From a checkpoint of a small transformer trained on Wikipedia: vocabulary 8192, no biases in attention or MLP.
MLP neurons of a small language model. Each row is named by its layer, matrix (down: output weights) and neuron, and shows model dimensions 64-191. Each number is 128 + 24 x the weight over its row's rms, rounded and kept within 0 to 255. A neuron's up and down rows have the sign that makes its largest values positive.
After each neuron's rows, "raises" lists the tokens whose logits its output raises most directly, leaving later layers aside.

L6.down77 [166 145 137 123  78 127 154  98 108 106 115 113 140 151 147 169 132 117 128 112 192  96 122 120 106 101 138 137 136 106 156 122 108 111 105 118 106 133 127 146 120 113 119 128 137 116 142 132 102 101 143 113  98 143 104  95 165 140 129 124 120 117 154  58 152  82 102 135 130 118 142 121 141 149 137 151 125 190 130 146 155 172  94 104 141 105 107 167 102 156 121 125 157 141 134 136 143 169 104 144 149 143 114 123 159 153 162 171 139 130 109  99 148 123 132 145 133 169 110 140 140 120 124 107 142 145 141 118]
raises: " decline", " subsequent", " release", " surrender", " fall"

L5.down550 [120 100 128 100 147 133 162 144 108  97 119 114 101 141 132 146 101 142 123 114 157 160 137 146 149  82 115 133  87 119 126 147  97 115 122 143 153 171 107 161 106 112 134 123 109 123 139 145  87 124 142 104 139 114 156  98 114 185  95 123  75 132 144 136 142 119 135 126 117 127 160 130 116  81 139 163 102 164 119  84 128  91  97 116 107 152 114 112 159 126 135 174 116 136 144 122 161  94 135 136 122 142 127 136 124 163 104 161 101 162 103 131 156 115  66 141 109  70 126 140 171 139 125 130 127 142 125  97]
raises: " be", " have", " become", " been", " take"

L6.down873 [119  86 146 157  97 150 141 148 103 114 140  97 173 110 131 136 110 132 110 143 143 125 142 127  96 158 125 160  68 137 135 119 125 105 145 158 124 146 118 107 115 100 123 144 130 143 158 124 119 159 130 152 103 138 139 130 136 147 127 171 166 131 134 166  95 114  57  99 150 163 139 172 121  92 101  98 184 116 111 117 102 106 131 107 119 118 128 148 168  98 105  96 175 118 137 136  99 122 119 122 110 150 148 136 109 111 141  84 130 144  86 126 134 149 141 112 122 101 102 136 124 153 159  85 109 131 109 108]
raises: "eparation", "take", "kin", "cia", "light"

L6.down187 [ 92 111 165 166 112 152  96  63 139 131 125  83 157 149  78 113 130 114  88 113  88 154 153 118 153  82 126 170 163 126 136 127 118 151 152 128 101  88 147 180 104 164 132 120 119 101 133 113 159 135 130 118  89 164 160 125 147 101 122 103 109 135 170 110 146  97 156 148 111  74 106 128 142  79 131 155 140 113 138 121 144 101 120 173 102 134 147 141 122 127 123 136 112 104 117 136 119 110 123 127 147 134 108 125 104  92 132 152 102 110 112 140 114 117 130 116 103 160 140 164 106 145 123 177 111 124 131 109]
raises: " husband", " runner", "ffer", " father", " agent"

L6.down749 [168 157 170 142 136 124 117 114 139  86  95 185 142 146 103 135 151 156 110 128 132 113 119  93 169 100 115 102 135 150 137 104 152 125 127 129 111 106 156  89 151 118 115 147 159 147 176 155 118 101 145 163 159 107 131 129 101  83 122 163 154 131 181  68 110 132  94 109 146 104 103 136 112 109 111 115 125 149 166 130 110 128 157 128 117 133 145 116 148 184 165  95 133 131 126 131 139 151 112 132 103 121 150 156 123 127  84 134 143 133  87  80  92 169  92 123 140 146  83 130 160 117 136 125 136 126 103 128]
raises: " ", "---|---|---|---|", " (", " turn", "len"

L6.down678 [127 137 119 107 115 146 162 118 136 130 130 163 155  99 105  92 125 138 141 125 156 136 156 139 189 168 106 135  53 125 134 131 100 134 132 139 114 120 123 131 117 141 113 113 163 127 164  94 156 151 159 139 107 132 136 112 193 113 123 154 140 146  64 112 127 117 104 132 158  98 117 141 176 133  72 144 143  85 115 114 115 147 130 157 134 122 130 116 164 107  91 146  84 167 112 128 154  87 153 118 166 134 140 100 159 130 151 158 155 171 108 153 131 118 115 121 127 119 118 110 140 124 119 129 136 157  96 115]
raises: "ling", "es", "led", "ing", "s"

L5.down998 [114 130 131 120 129 146 130 122 189 146 118 143 131  95 142 124 113 180 151 150 152 137 115 170  93 141 113 176 124 105 115  88 117 123 119 122 168 132 121 135 132 126 152 151 159 150 115 111 139 160 114 125 148 145 140 121 123 169 159 133 144 112 131 157 113  92  87 136 142 124 104 114 102 137 135 172 103 112 135  85  89 148 159  70 177  78 145 125 128 136 116 110 136 105 127 116 100 111 119  67 150 125 127 113 168 157 157 137  63 107  98 113  86  99 128 139 134  92 144 159 133 131 135 104  86 121  94  97]
raises: " lyrics", " film", " album", " song", " movie"

L6.down244 [108 135 114  76 109 175 122  70 110 116 109 178  91 115  83 100 128 141  72  87 149 170 104 131 158 121 139 158  83 121 102 129 141 125 150 157 120 163 128 151 141 144 137 132 103 127 104 152  97 128 100 122 112 157 128 142  71  94 109 113 105 138 132 107 144 150 112 135 150 120 108 149  87 131 141  93 142 190 117 100 128 113 121 130 139  97 172 149 133 151 138  88 164 107  63 157 122 148 126 108 112 138  92  97  80 148 129 102  98 137 126 116 148 124 130 139 106 154 108 150 177 155 153 157 139 138 144 151]
raises: " include", " have", " are", " themselves", " provide"

L6.down1406 [130 166 114 120 131 191 101 107 139 176 112 115 123 114  95 115 142 136 187 134 142 142 162  82 152 132 110 121 128 162 139 123  92 133  93 119 149 125 142  88 121 142 134 106 105 139 121 149 124 116 130 152 141 104 105 164 122  97 129 116 107 135 124 123 111 114 156  77 146  84 125 121 126 131 127 100 120  84 125 113 167 133 117 137 126  94 148 129 124 107 148 145 134 146 129 144 120 118  58 125 148  69 131 132 119  98 173 124 135 121 141 134  94  87 120  68 112 102 141 116 148  99 110 120 125  94 129 137]
raises: "Background", "Early", "ive", "History", "enti"

L6.down1425 [148 111 168 115 105  84 162  63 110 122 117 134 136 116 128 128 149 113  94 100 109 141 159 126 145 127 134 152 135 112  95 154 170 133 156 121 111 161 100  98 140 115 131 122 162  95 125 114 132 189 106 142 118 194 123 162 120 173 163 120  98 123 177 115 108  89 184 171  98 113 151 133 126 114 119 189 155 166 120  90 169 152 179 113 146 131 105  97 111 110 138  77 162 144 166 123 118 147 127 121 155 103 123 128 145 120 127 175 160 118  89  96 101 106 115 118  99 111 129 124 100 111 159 122 120 129 148 149]
raises: "ography", "ograph", "nal", "ov", "ert"